{
  "n_layer": 18,
  "d_model": 256,
  "n_head": 4,
  "n_kv_head": 4,
  "head_dim": 64,
  "d_mlp": 1536,
  "vocab_size": 2048,
  "activation": "gelu",
  "norm": "layernorm",
  "norm_place": "pre",
  "norm_eps": 1e-05,
  "positions": "rope",
  "rope_base": 10000.0,
  "rope_fraction": 0.25,
  "qk_norm": false,
  "attn_scale": 0.125,
  "bias": "none",
  "tie_embeddings": true,
  "parallel_block": false,
  "init": "normal",
  "init_std_qkv": 0.0248,
  "init_std_o": 0.0248,
  "init_std_up": 0.0248,
  "init_std_down": 0.0248,
  "optimizer": "muon_variant",
  "lr": 0.0178,
  "lr_mult_down": 1.5,
  "beta1": 0.93,
  "lr_head": 0.00879,
  "grad_clip": 2.0,
  "warmup_steps": 200,
  "schedule": "wsd",
  "decay_fraction": 0.53,
  "decay_shape": "linear",
  "final_lr_fraction": 0.0,
  "batch_tokens": 131072,
  "seq_len": 128,
  "doc_mask": false,
  "train_tokens": 585400000,
  "steps": 4467,
  "dataset": "wikipedia_en"
}
MLP neurons of a small language model. Each row is named by its layer, matrix (up: input weights) and neuron, and shows model dimensions 128-255. Each number is 128 + 24 x the weight over its row's rms, rounded and kept within 0 to 255. Numbers have three digits each.
A block is one neuron, or neurons of one layer that tend to fire together. After each block is what it responds to, as a language model described it from the Wikipedia text at the highest values.

L3.up92:128102122105166157105162133108140120152113120110083139134130126096189119095102099139163134145156118105095150129145155080151175125109165121110092150112112137121147102109144085110091158133130116119166157139166123123126129124102139151155120130122178156121136147078126142122124158134113160128087116133122108108164137144095108152118151141116166101151091095143138123184093134149156142140148
L3.up126:100111139129101132098105086112151103101123103115129162177140149133098130172121189112107154119126150086129137095138111148111104122170102103138117145149102060164186130129135075142121136120132137133108126153095153128152134142176104111162163158114144129130118130148143153119109133126116094123157118100175150127098119144111162107112114147156161088106150130105089144136140168156105082112106
L3.up138:138165145106159125113129104145135158149136151123109124108097132130118124122132157143149138129120143157138142109129138134154151093133089133132103097135089137122148128129115132154076118104141134102153138126097081148107131102116102140123112161158136093102096090109152109095121105114152131109112118122158149136103139104091153163104147117110111138136121068158125091114085120100092143113124
L3.up289:143125108153145166095154146119132130153158086088090082112121079137121121088161115182125126148094119146118141192118132136141121138147087143132139154162176127152105140124110075106136159102127123128195110159108110126118169118126139120161130128122150143135130094137119112119201160190150140036147149088125139144133136139130133142106144099108105120109134092133160080150098116122145135117134
L3.up325:146119132124137138151151186139096136199151145106090096129146085159127125127114118130108104143080142114145124207106133154131155108146144122144170146150108140079136111126097093160099106135140119163104138078125088140116113098101165071128141098164128095127164141111151133116144122111135114144147173138125110128110125134077164124140097165104155121105128121110105157168082151100103111112114
L3.up434:161095139138147149137125094100146126150158120107114170105090146100147168098138106107135105116157102157129127151094119151105113143116129096112123117147115118156150198178100143131105116099139119119116086120118121132121132132131127139164148095153177108163115143131121128084111082160136106110136111120133157142147075140131126162116136177147122178142141098108068116131142154146116130102121
L3.up487:116163145109140169098144146159109124103133140107101139099145134099167155166141130125145112130128095107077139140157139126131130136120140148110138153127101117114137132123135150125116102110107130133081109118093143135155122110106174101134124116149139140138093064118130136145112120120144124151134119097157147179121129185123114098075110130100101155108132123179134123102156149098135128141102
L3.up597:129092145123140153092129086115118093143114144148133159147211115130114155133100096132116150089126116158096088126135104116137147089086124109091128162164121117137155174137153130143110115130180133107166098121100100132172129121100161112134119124165152128140161120131169144100088161125135107128143189087100145131116162109114132119081128114095148179135166116132132125146108117100113094066148
L3.up644:145111156116088122097143139155142138134151136147130104117153134134152101132151140149142165128097130142140123171122102112147099127128145097097127165141104167140138120119142135110131135147114155132126116119119094094145136066078135097126131132130129138154119121085126116134210121107145126085119148116114119136120126119096121135129176126115123146122093168157125064143127094129105164140096
L3.up777:150150152106092118119141125164140109155163108143115125156125157097162155124109128093132128109131120109115169172122129147147126161154081147127094148107124114063138154147126137145141147118173146112103117145098124112118086133117130123112180112117122094119149140133130114159116129103094102136142159130113153119161103124145148115102098134112127132143116125125071151170134149130129161090113
L3.up1027:128130135110146060142165086146138107114122113122138115168168132128087141117126083106162122154113108077155096123165158112145101085176147117126139131138129135107106133143113127130147120172139161121169180148157130161147141133147136105108170101119140096079156101112092126101163171123148140126165134089161156147139102141112128134139145125142125133128136099184114153122097158116167105128142
L3.up1188:130110091139145156120119139136147147146155134136157130111111135153137170119135176165122081107130127108120085149122144120110171153146113118143136146168110102115167157131084117158102112112103140135134162128111130110111096120143142140124126098119124128140130120128165160118142113171128121164094166110112097153118088134102117128157116155130081146110155114152129113185156155147067099136135
L3.up1200:153113153096167122108100146161117151142152109125135154107124102142151131115163105144107124162166127196128150149135104126106128120153123099117068144099114124112145186131118081120100100127137147098098155111076130123114117084127145121113168069135099174090142117142133097114105110138168132086124139107123143124133089133117130143087154127108117136157166128080148134130105088114132123132085
L3.up1215:122143131146171147095129134140120128147109143121115142168137106138158138132139135098119126100114117190130133158126151125142128141133131122092148119096095141155146148102147110147138111087151118154111132103135138064126138131159138152099112167105098096111099104109150123133134173121148144131126115142104160093113098104153129139105113122088151191165155113131145098133117169139146123124129
L3.up1274:126119114165197116137147129120106145152099157081105100187141142112125110122131127145146131111115089155156116105148113121148146107135133115138136124115129118133139155128103088144159116127161121157169163127124135170122147133131137086109086103130159149150130131154155177129134105094128104147141109104155133144119153119079145154140105114121089147118159113099103171123157159148149080130118
L3.up1304:142099110143143120155132155103134090134117149086115103126129086116146125115132134098140150131103114105145120127156136120107126107094132108109116112162110119107148116169120120106129117152143148182121147158127114112140154086086121105157180111125131144111104130123136157132157110101124125094105148135119114136092127120153137112171162109173115155135141134151136116114144113127144130074135
Responds to: Fires on the word piece right after a word-initial letter fragment, mostly H or W, in names and terms, e.g. H-art-lepool, H-em-atology, W-al-nut.

L3.up42:111155123121140146122090132118107142101159128138143090129143149127120102134126154126119109158133085128107150155116096106136126122171137120135076152159130184128127133130156116130132103117152168125166115075142110093100159100145122122095167127122139100125160135085134104136114175126138092180126174109130091094090132154134073140119166109095136147141109145141178111128157074133128139107073
L3.up108:102127129105158118144113148141176140145151126126127128141083122128114147183126153114106079085109148177164122156134094194149116113136156156166148146158121139106158157125114196101086158150114119153139127149123125135116166133109138111106138128122119154144125126152098128117120196118127137130098092096114143140126134153127091129106150137118122112119124138100128129125115128158108100147173
L3.up256:131114143099183123154147143116129149166135114086161135176087123092106144075094135130112087123152146160111123171103128143111142149093135097112084139124140144141175125131099146124105130161127149124098144137121142162175103090118103176105154085157089146120120117077166137120131128117108119144144138125116126135121167184124112158154162162142096139136123128125130097079128142087142143113128
L3.up262:126153107107123121144111144164129122160121104113124132121103084125131145076129118121121061145102127159109126174124111123123128158099147124125156104144105144114140097137111104089149123114149135135132118169125113136154172123111105124136105140110103136133096138131141163172167143103195125110140162122134123090165154172154125158112131180167150118144142117061101100128062138108110122106098
L3.up306:148165159121159085141116146163083080189131136135118107161120109145139118134146116115128105111120139146118127134116102138084117113162127103145128078156131155158143127099116123135095140127119140162110161151162138097142117182067143137142125121128104098129113145152112143158107125098127102127090120110131097111146142083139155169121138164128108119082134077137127166127106154165087147106114
L3.up512:120170128110139069104113113126105100147145146136143124161130094099093137164130107137108110093103133161123155148155118106096136142136142107157093067127122155107099132181124131124123110150164112141137130129124115103109147115089145109156126179113145097140095157146164141117158170091146128133136181157119079165140143125073115140137147120114173113120097096133116120124108133124091161141113
L3.up647:111146152091130138135138133125095104175134155105155142125133186134105120084107133129119121136099171170130160131089146154131133112118097094135101142120123096126167129124099127179104137082097123157143104092142108197127171152150076103103150096106101135122116078115128182084111124146138123125086174157116139110146125151128130178158155162131113101137146110130125097139089109142083155145131
L3.up692:151138105092152132127142114094133099120108140106180116116097143095163166148107110095148109150095136095162143155112128152139110122114108083165162140151110155129148136119160111134124111153095059114130094167124095172120133110120076108142146122096112109122106099125188156125139174094156109129148155096098148111145147162111148137144081173131087148146080136111106151142134139118092137164106
L3.up779:123111109113158113129139083126113132162101082134125162129167146115142103115124107084118077116134119151151156148144094143088124146144112124111131139163141108197111126146142167161127121087176089090133149116116062168163194137121106124101143133095089104115114124126117179134117136148107115110119126155152141118112126152119121107147125140149119160178096132122154112129155113135121138114133
L3.up819:101154173083147151103152119137106138173127125087128118145146107156135131164156103135129044100102149140110094139120125147155143117113082155134081106109131126130148138129142161090126121102138136131116156131133125134116136134102108112104102157086129131106136101105173134110178150134144125091115099152175129129089176149152098119091141125113134107102130142170097131110091134128139185136122
L3.up880:091143124089098129123093180151095157157136117117122134115074134119147135079125121104127145151119142108146141128112097124166120133097193144139154106107115145140127099131101115071114121112153163114135087123155077112184128062134132090100139105120115155155158091157096110139154138082126129080150148122114143136179119097122113103119121165137134109124111106148120091140153140088166131127123
L3.up986:111122134112137136098117089104169115159122102112142090173145130120136143134136119121109082147145126114122137110131129166107137150154116109111100140098104113132134127139142149097128164147126113157143150147082117128135149113105132159084103106099124141113131068113127145105158140092129099091166176102080137157116186147103152149142098144121077149170145120116138118138084095125113146170133
L3.up1017:106080148116157128070143137116089143107122122102159157159146140083109145139143113087104131160098167134110112114154104176117153151125115150137082137129145120097145138086143129130154118096142149205149103099152127107141143141112099143155094180118125097124126145086146161168139122099107107121110129138140103104144118188137119121141138105139143154149131130159098150110177109115118143139131
L3.up1233:118105121134162134143111061102168183148149135130116147156104124076108168068108129100097125088149136141156165159159106156105107110152145154136136156116110128170114127169059132113113130187086140124134133149119115116179135132114154092123112121130117103181106146125172135096128123135155122160122110134113141105127173111124128128120104162111159102143108126107125131096118123131123113117087
L3.up1346:119108122172137147095162126154113143156134124153129099147123164095116149098145120134141127076138119116107115105129100087108153133131130140148111127102132097147109144124177126101148113146113102108120136144113146128120116132121069128104130085131125138118107133125144087140074167075159133097125132125114157094133130137100113152146190151125133089155181161137138117130141136134126109130164
L3.up1366:153136128158108145101070122087143157136103101125136128139119144131152177146144145094108128125154141119110120145130078155153093156129106134140089130105087119125134131189108082135107108148158152128129126152125087126115122075080129100104128112089110125123116139119131124099135160118156150102153137142155137104150111114125149143155153158131137101135145125163148158143118160162173108121156
Responds to: Last digit token of a multi-digit number, mostly in tables of vote counts, statistics and measurements, such as 7'1', 6'18', 18'7' lb.

L8.up352:099096135139061128144136124137103132109159125082106090119124136112160157124145121145107084157147131109165123123149150135116112123135162094112096130156129083099130134097134134113117147112104096089099135136157117130106116121112063164163151105122110113124117135143096114143176115135106120083125132167181125111174127146152155152121129084114148140136133130157102155112143154076150137125133
L8.up576:132116149163072143154115146113133109124105119098105154096161118121064173145163119134144097118162080099140130118105158124128126158133080099109164120169181145098099123139098092175108121105159128111111153147163098093132099124126118138142132159153145164131156141150140127141129159122123144105152080123119151083122126161142139147119165128119133113153157158147108116130111132123130168091128
L8.up1134:150104100158116104138114092184140134187143116118088158138121139173135129152109114130122150141122112124116102146124132112159147145154124125108132117148125145140127165089144186091130105143168132137129146119178073120131118115140107106152141147138155108144115139126113140135145142136118117132096082108159135120095156129157138143086123159113119145106137158102136101099157148159110164088122
L8.up1354:165147114167155140149133140111132095129135143111131151142138111123128123142158131116154127111152160125125122137103129115157110123113156181086134122109111098138111162122116155082146117116132148108098141170113119103126118157152145143115101159097131174111061116148118109086136136134132124093120137142149147118154130131177154134114114129140102110148180131173147139143129130118130155089109
Responds to: Short word pieces inside or ending multi-token proper names, mostly non-English personal names, e.g. Kum-ar, Nov-ak, Bukows-ki, Sat-o.

L10.up423:117140103165148124160128102098128115130153163148140160149121124078162098165108142106137143132176144120119132094166108112147128111120128115128095073142120148136164145084162156087128107119122158142173089132147137118071102105164120115121122152130161137159140140085134121127121137125130141107093156134130133118083109190116127134122116169139081146120094104095094098140119079129119122116109
Responds to: Word pieces inside a split word, often the second piece after a capital initial in names (W-ed-nesday, H-aj-ibeyov) or suffixes like -es, -s, -ed.

L8.up5:132101119140127099133096112126116168093145082109109156150142103143089086131151100134110099116156129137162139134116147118174103153132098177169154120137106133107161132121160120121140133129125081113118172132109129110159149112135132135107111095125110171082179134157149139065120133132118115130119181123124094122127145137108160110156138134156108155090107131129123160120100102122159229127137
L8.up42:173114186113120135105070134128106103085107174118108129127138112135102115106124092113118079107141135138138120148117109133160089165119128137161161131149077121106171141158123142116110124104119126122172127130126109107147161123132083136172172075131121099107140136127149142112108146084118111155134092130135082128151148121074125136138114114119137102126116154106165165144161180141146148139100
L8.up1069:137152152155112131134158097094146168137118139067122178123140129113115135111139151108088108146169121108128178144179096106113189143107115172116137091155141156087129119098152134166097159115180144133208155142093140123119124127144164099136124134066151083118106153106134134121169118108116134129119156103140108147097118123100126126120114132118145157130117139101123114090091121112120170128093
L8.up1517:139141133169124119118120121157112152185138135094126163173158096152142128097124091075123110120137177158122123179118103121137121099130087142102165124152100078093165138130136147099122128126129105169109144093131125115119109133139127133100100128141095132150125138117158163152132090107133112118160129133169133113137092091084108086193136125165102146113124123137179116143157150113106171164151
Responds to: Digit tokens inside multi-part numbers, mostly minutes in coordinates (50°31′), years, and table figures; occasionally mid-word pieces like Mush-ar-raf.

L10.up1173:144133145093105095147156134117120143131170111118111135107112128119116146145117171136124104107066118143126157135112099122115103141127116132126093127137112136107097148130122122124147137137143116144105114122072140108170088140144116158088128144116151105120159156114131117106131157129172123116102149147158172135158146121115129195094120133138107096134128130118131155117105107105176168150113
Responds to: The last digit piece of a number in lists, tables and date ranges, right before punctuation, such as 1985-1994, 46., |18|.

L10.up451:141112127159119134107145146113138136162149157149130096141154127147138145083146114117094135118153116108144107122167089099122127115114159111110094089109102115140158169145150181155140097135126171119137150139129148120139099160146083114156145135099107143093109096138089140118157159113098115136101147145129120114121151103142109113130149117086178129154143141119094107131115153117126145081162
Responds to: Word-piece fragments inside non-English proper names, mostly Asian, Arabic or South Asian, such as Zh-ix-ing, Ma Y-inchu, Kam-al, Abu Dh-ab-i.

L8.up385:099135095129098127159066140127133126101109131130162096120143126139131130143162131094119111153138076160111139099150120137129144147148145120177162170145147103132161135144125059102095149134133110127143126142115161101106089121122113121134171161108108162137120109134109147145094183136110126131154128120176097154131119103162106132166129146132104120137107147124137120135132119125126114144151
L8.up627:087091140133123108149090105100121157119107108132140156094138125165127106139107143168120107162129136125145153131129150094153130119156123115108135144105136123119179096156144094160151153119092131139149180106096122140141100098095146091116123110116128134096110129153082142085152134159099145169118139112136156209120135125148147162162116112103130122099122159121136165108137130126140119070126
L8.up882:100148122156111122130107131097143154091158125148145123128170131141142111138153133139134160143144135115130115143084116149141160152135157115115106142130112144127152104118104129131133119173115133150123146119126115136124146127136164154129125142180154134175086146172108142108131094102137127167118108140102143102133126171121133134100131124149100125100137104110167123147103127097184132128117
L8.up1520:175111180142136124160137128118138111110132115186096123123102156129167094117084120102139117130165116159101124144108135139141119115131139166141118118108081150105155137116147098127146119109104091157118121103150078138154153123110129127111123173099131157142140139165134088123164155148115107141144110136156155127132153163152156158090147103082124122105078107190130130111158112093118135109143
Responds to: Final token of a year, usually after "In June 2…" to start a paragraph (2024, 1863), plus closing == of section headings.

L10.up249:133114157131167163149132125144174127120123103149132140140135131115116101108135097136130117106111118113152113145113066132125170132077134134101148132152136122134148098184127112136126141184108142140118136127131055169150122146109131099159136116137151147115190139107135126109112130125142081193141109124117141140107117129099111117141156117123109144093163136100128164129100131112127150143151
Responds to: Final digit pieces of years (198-5, 2-003, 19-27), and "century" after "16th"/"20th", closing a date in biographies, sports careers and histories.

L3.up15:123101110118148128141143147119115137091131129133131113103132139107079146135133093144159055079155153162161145132130114113181117098115155079111144131117090119149133105139119131088114109149116147167123117157119139132127138111109116143135116116123177124114147156121159147119177156108145155104112132127123125105175111112133179128129139147143131161124165107143135106123103120160109148147105
L3.up39:157106130130127115110129130142095121176153131154153122130170160127105138166129174091113085125129140121154115111123160133131132111136131127205130134142105108113107123128094118147158116125152092173110148095145147137158146125161122123091123151139131111121121112147135097098145122129178119095119163157106124124085125094128094150092117153128101115116085176109135096139095138119108103127136
L3.up57:129106143160135076131137079100129109142081106119117174172155136176131147146132080094100132159159165130170122088178124100140148151091106137084123144107152120148110129096114173136131133102153116132107083131143102137121125168099130134143145131124128123109131149146130118086168113158117098118101139129119185113113147102072115152114124137145120108127146146154149147118123150127087096091145
L3.up119:109109120152123121135135131139131121168109150156135176124135194147096128137101122136110100128135126145114121138164095077151106143153152104097133118072153144132124121105078166146138162122117122130137134146131126138105175150150151146143102117142104124128137154084094139103143115089107096162134159141154136116135134091160133146094124120088146145135121139129124131129137103100095108126092
L3.up361:103096134134070122088150132125126158106139123141102131113141166153122149125138087077123079106146166147113107114132111095146088126108111120114166113091134153144104105114153150121098127164138115137132135144156132121128155083127123144130142088153109093157096135067107144119132166139101154157124144175156127159156124100127126140125130145149104130111155122112101122127132131104062133126115
L3.up378:076101186139124128109130106098155186104124135106121117102124138178099143129135136165127120151110127106117135132134101120145062143093112079123130102123149110116108158134129173094079130162106178105128134168133124104124167089121147102137163146120136121115136136128108117111165146145151140123133176148117126122104110080125146116078156154101110182143142109122143136140141165095112175110098
L3.up381:172076171142122128134139135130117128141117132138125123125131129136125138152154111135114114118167091114135143094120138118125143167145128098131151126098139128156106161125111138130112118106163130136134119113114099123104110167162135131090082158142144160094191099127140100131086123080122111117117152105152151111146131117151120173095122145110123124109128155142088086099104182112097159107142
L3.up437:127094106125111115140131143126133126163138109136171191138143146146124122113137127135134082142152092151157129147150155147109086107129134108098102066094119137143200131112117144095098105148114142188140119105123101136077141191089121129079092104110164163112159139142110144132155111155111146132125139117134137143108138134136106122146129119103104166124127128130083134113164130145117125136136
L3.up724:160108161130125139185142162141120117163135150134126161164139150166118122133141112111137082134132105133113108120125111103167118117125144120113107127071143122123141150085082137138098082116118091161122131123121106113096181143146157160134137162155157129140127164061087142119145125148107138125107123107128122125117095130122193157083130109118079135116134161135119093123109134107083110122136
L3.up840:121106114080129154136081099068091153165101126144143140107137128093154142094172126123144083132176153127147168136148132131153151121075135112107129140093172153105136137112159176152136131130091117118148117150119151124123134146128173113136126096152169164106163128153130145102144135122147109119108161128104116122098142125164146127136133139123117096083117118168121093157139087111106192136137
L3.up842:082115141166112114124082144202140113134090128153158098088136131144126122135192150160124108138142146139114101115148115098119104105109098086137105135133093080130098138090133120128143140100106102119120118094071130128166148152151135155133167118109136125154115126116122131140145120133090109107117191127145151116147120100084109152106155136075140106104104090128099102156141132115093118118118
L3.up1009:126072126137117058113134119122139158158128139133121136158102140148121142128102152124115109156113151193133105168151121114120148115135143127097113138097176132110157152108139135146119136127165094128107139169129117118120147142060137141105131132117133129141131118119092149105123096135080140138130142148117145157093170104109141126109155091109055118110140077092151130139119130167085121103120
L3.up1104:102135135126069073141120155109159151124145134125129154125133122140129149108121063119102140151114175139144155154113155128187109159122125097123138132100143123128128166084157094130089168160147152125114089099127145114149145128144142171118119104101156096137142130062122167123129099119152106115130103086117177131103138120139163110133085122105150185170138121130138101103092115127116110144124
L3.up1175:105101141095103129148145149086068126115118144135140131177102133111124092076149122112107139139135135126180173120139172064149190161137098143134134148141152132125170097113109108110121160107110102134112152099131130164117130154142165132141097169115145159186134155090118123121116094111174121132154122102128129167075134120129138144142134126113073126179098124140124123108111157128101105088112
L3.up1268:168102132138133114126137115122134122149154173124119105113127102109113117175131133105140107108133150139110089132129126058132122092149162131136110130118122154081159154135097141058154122133129138135100070142082109107149124130142155164141067164108169142110124128148147118121182158084139118142134169138132139155072144096109140088139162139094073129100163124092127133090138133119112148123152
L3.up1296:120162164159107171114132157101133120103153109128138167115163105140152190128135100082104103121107079138085112141171135168157108128168139133101171109114126120152128118108128133148135134140128125123100147133134142151064141106141125128141126112160116096149169093107123164138142088103090097144103185166170135128153134127098168143139112097100123138141161149107162102130144104152123129148089
Responds to: Short vowel or syllable pieces inside non-English proper names, mostly Japanese and other Asian names, such as Yuichi, Hiroyuki, Keiko.

L8.up120:068125057112122120112139088133121114093147160112043126130086131132153161164137115170100109050171152149145130137132075082176154120159156117100127122127157161110103150106116130173108118135107157124155133147146100124154123118107137111141110157102137143179140127146134145134133112115115159151096103116151151120140132158126125169116160149109143099126094118122111149107153151099143118158099
L8.up1096:143130088154118128101126156079144122095119109101114085141150174117129170130130120143121112143164108104142142126102113032137117091117129159113127071135095149140095119132096184115148122150147103174127138109099151120120104134097119126159114148105127110122137147142102123124124093103105153109129153102129149171108140099137146157116130157112102131116120142156106129102087133127108158151082
L8.up1289:127115108177129149138112137079135153116121138146130119130132118104132119145120158230126175073123091167107167124098075125152121117163127115192117127110098119086180128120168121105110077131172137158155168130112101162120089116138135143112146174165143104150133147121120112078116098114109141140136141123126148089130166191142095125155089115136127102114112140125115149118102123128076150139120
L8.up1303:105130138125133146144105134103168180115136169093160111129121167136145145122139120105103110124152150142125140115133102104112122122187116135128165124134141131111120159096136105160144162149136159143115137136146132122128123155150126144122160137149118128106097115126150107110120125118121093103106118133117144095127125168142146132150154108133105104147108139091117123101132146143132105107124
Responds to: Second word-piece inside a split word, strongest in romanized Chinese/Korean names (W-ang, H-ong, Ch-ung, Kw-ok), also in ordinary words (j-ud-ges, b-ud-get).

L3.up202:112142173107122110122089170109130121142146122116168119086147148130160115173151088146165087127153160117124079083124093108103183153093086162108130112087145134158115149163132083138099111101159126144116124135150144139097107137085110107140122145154139099095098127117148157152079147120163111136101143130147115147138121138110170145094138137109152093122112079142161106142156136099078145115166
L3.up236:142077128115106151159122131112089135144100102086112143060114155121135132146161159116159136105188124135127162167120127135112115110146115094115141155131123100140153114132121124108173178157092123118107131135135165122128086150149095105142159137096121100095130136125128138126149114098116112106105142136125146139169137150121145135113165150154149120131097087142127137108144105087176168149112
L3.up384:124101152091136154117123137169125139102118115090126069094167170136167166119124155133094151142133143147127155141107123149096120155074137141167094158158113113093128159079119176084128125152096123125165127111117133091146118124112105113141135153103129121161125162126149144113138124096138150173112132131142137113146160120139158179118179140156121140112119149118125122133111128122128123097101
L3.up399:102093160103154120151099103089116088132118121148156131110137124104109095145128164158123082129143109123157092120103119126102144137095162168103152081156145138133092147151091156157174171135120106136147107147124136111186171122134120146180124121110130129117154135107164118127105131141136100123110138114201083116137149075112116097112124143080125105100112123109119180164104157125116118125144
L3.up492:135113134104156125127105138125117099078132144172174125117105171135118151101146157116131087142163139138095085131109114169150150165128078165115167121103079115084136128159123138192127132107105119117146155107152091132119117154065187108103133140156122113153150102166127162133166133126173115120114140111137085087156121137132097126121158164113142160101095125094123100105166123098125128129143
L3.up698:115093127114111132119122090104161102131118101151140138092100113109139122144152152124134111114176102145143138116116164145103105147133188114175109134154070103077188105150160097108132133143110100159162145097164141096185131144101116112136102143112128128151111136143142164115117183110118129138109164177126112093133133159111136160133133151164147131125110162150130145115149125131139175159123
L3.up839:118140142081102148139122143098140147069133142110178102138133133117148144165158141155161112134143170147134156105114103130156167122134115154099109129165118123139101156093107122144082111147134115170139167088092153110087140187114134129141119148141148155141124129143134148125102146156155143132123078108175121100118153158119128148097157125145137109086090129155083150175125100126136121146073
L3.up887:101138161131187137121113147136132146151136108121137152129114154155191123162131132117134068130123178124078115127121115119134189088143133151123157142110129120101166114131165101138109137132156159171131124135119110107175114076143126103110141111078112148139131111133094140118142115139155095130104128115111105127150196116152102115143103142139157102103124137199085134136160138107155141106117
L3.up958:124116083111128132135071088122155074155076133174170154107077148146135137130097173157128162154160103138124109135132094121125135127096161165122118101120136145124113125144119133174110145112063115136145133109171134114136120147125160123132134085126114172166168122153156078106095199135124128119138166110172156133126149132133107118141118140118129161126122122134162130098151118108163128124113
L3.up980:109112122069091160083118092146139087132112120175143152074085165133139115139145169170101128111162137124145109118108111130132124182112110142149144133143106130116138149139105101154106127130130139139163158147150148113147098167098137117140158119138133157143135156137129124125112172123144087146113140117172125111125128082109128116139144139132137147103098125122150144100188103064136111140104
L3.up988:119120131115163118129138073163119165142109134126179111136136135117150112101181133163124098121146134080126118087119154145112119105117125134140118137135113135122108154130163168135130117131078077076108122086153130102115129100073143120122095187144164158109096169117116142127158113159174134122131121098154140134155052163154135176130149129114129143117106151128140122113125165090128138127112
L3.up1031:128120141115142152133113140095131110157125086142110154106091122111159073139126163161118122130091121153160103151145126129122109161125151082151122128147136114134121129125133085132108123101119107133119166172135154104150127150152110122155128125127109176124112134173150100135080131153145082121169143148128122139102157099128107130113107085136085161099067115116191151138166110131160118086108
L3.up1178:119096158096098116145118140134094123151151136107121144122161152161097128129128141096103070125152124120128137106164097134142086142145133131118123144107134090133123124128132113104141189136102111159118103104112137117099167149066084163131119156101131157118152146059164152119125140105159154166081096146165124132112110119180097162108136153158150088122165125114122133117115091122119109154126
L3.up1240:123134094124148128140142113141139099127174097160091105131145153177136111135175148112136116087048149156142120137119121118112127130115149100157158136126072138140091113118147157129131209123129134118084121084141140100152151112146146156137111161119123133115154144105123084128135129146148125097101127149186182115143092132140142123147144156119151100117134100133124166119109150072150120138139
L3.up1353:109124118125130160096085167140149172111134137136138130136128156105142111117174175129077094138152152126105104121150102100134149184134106161126159096142162159148136128137116134168095138129092137108109123070164132083145093137175118116114121151094141121132149151125130109107154143132108124114093125164161103119126073138134161157127095138157111103138113113128147118105167125125125126135093
L3.up1364:134066208113135103156104124104112155133117094186148127106143118090168112134123133157112113170137133109104090151147149101137117141136100147123139209149133110120096115114162157135114119117157128115139116141091149084147128111124178110132141099147100156116147120131084083161118153130168101146152123133144123135127109138113129149127147135097136087115102128092148155146155137132133150126131
Responds to: Final token of a four-digit year in dates and timelines, e.g. the 990 of 1990, 9 of 1959, or 020 of 2020, usually followed by a comma or period.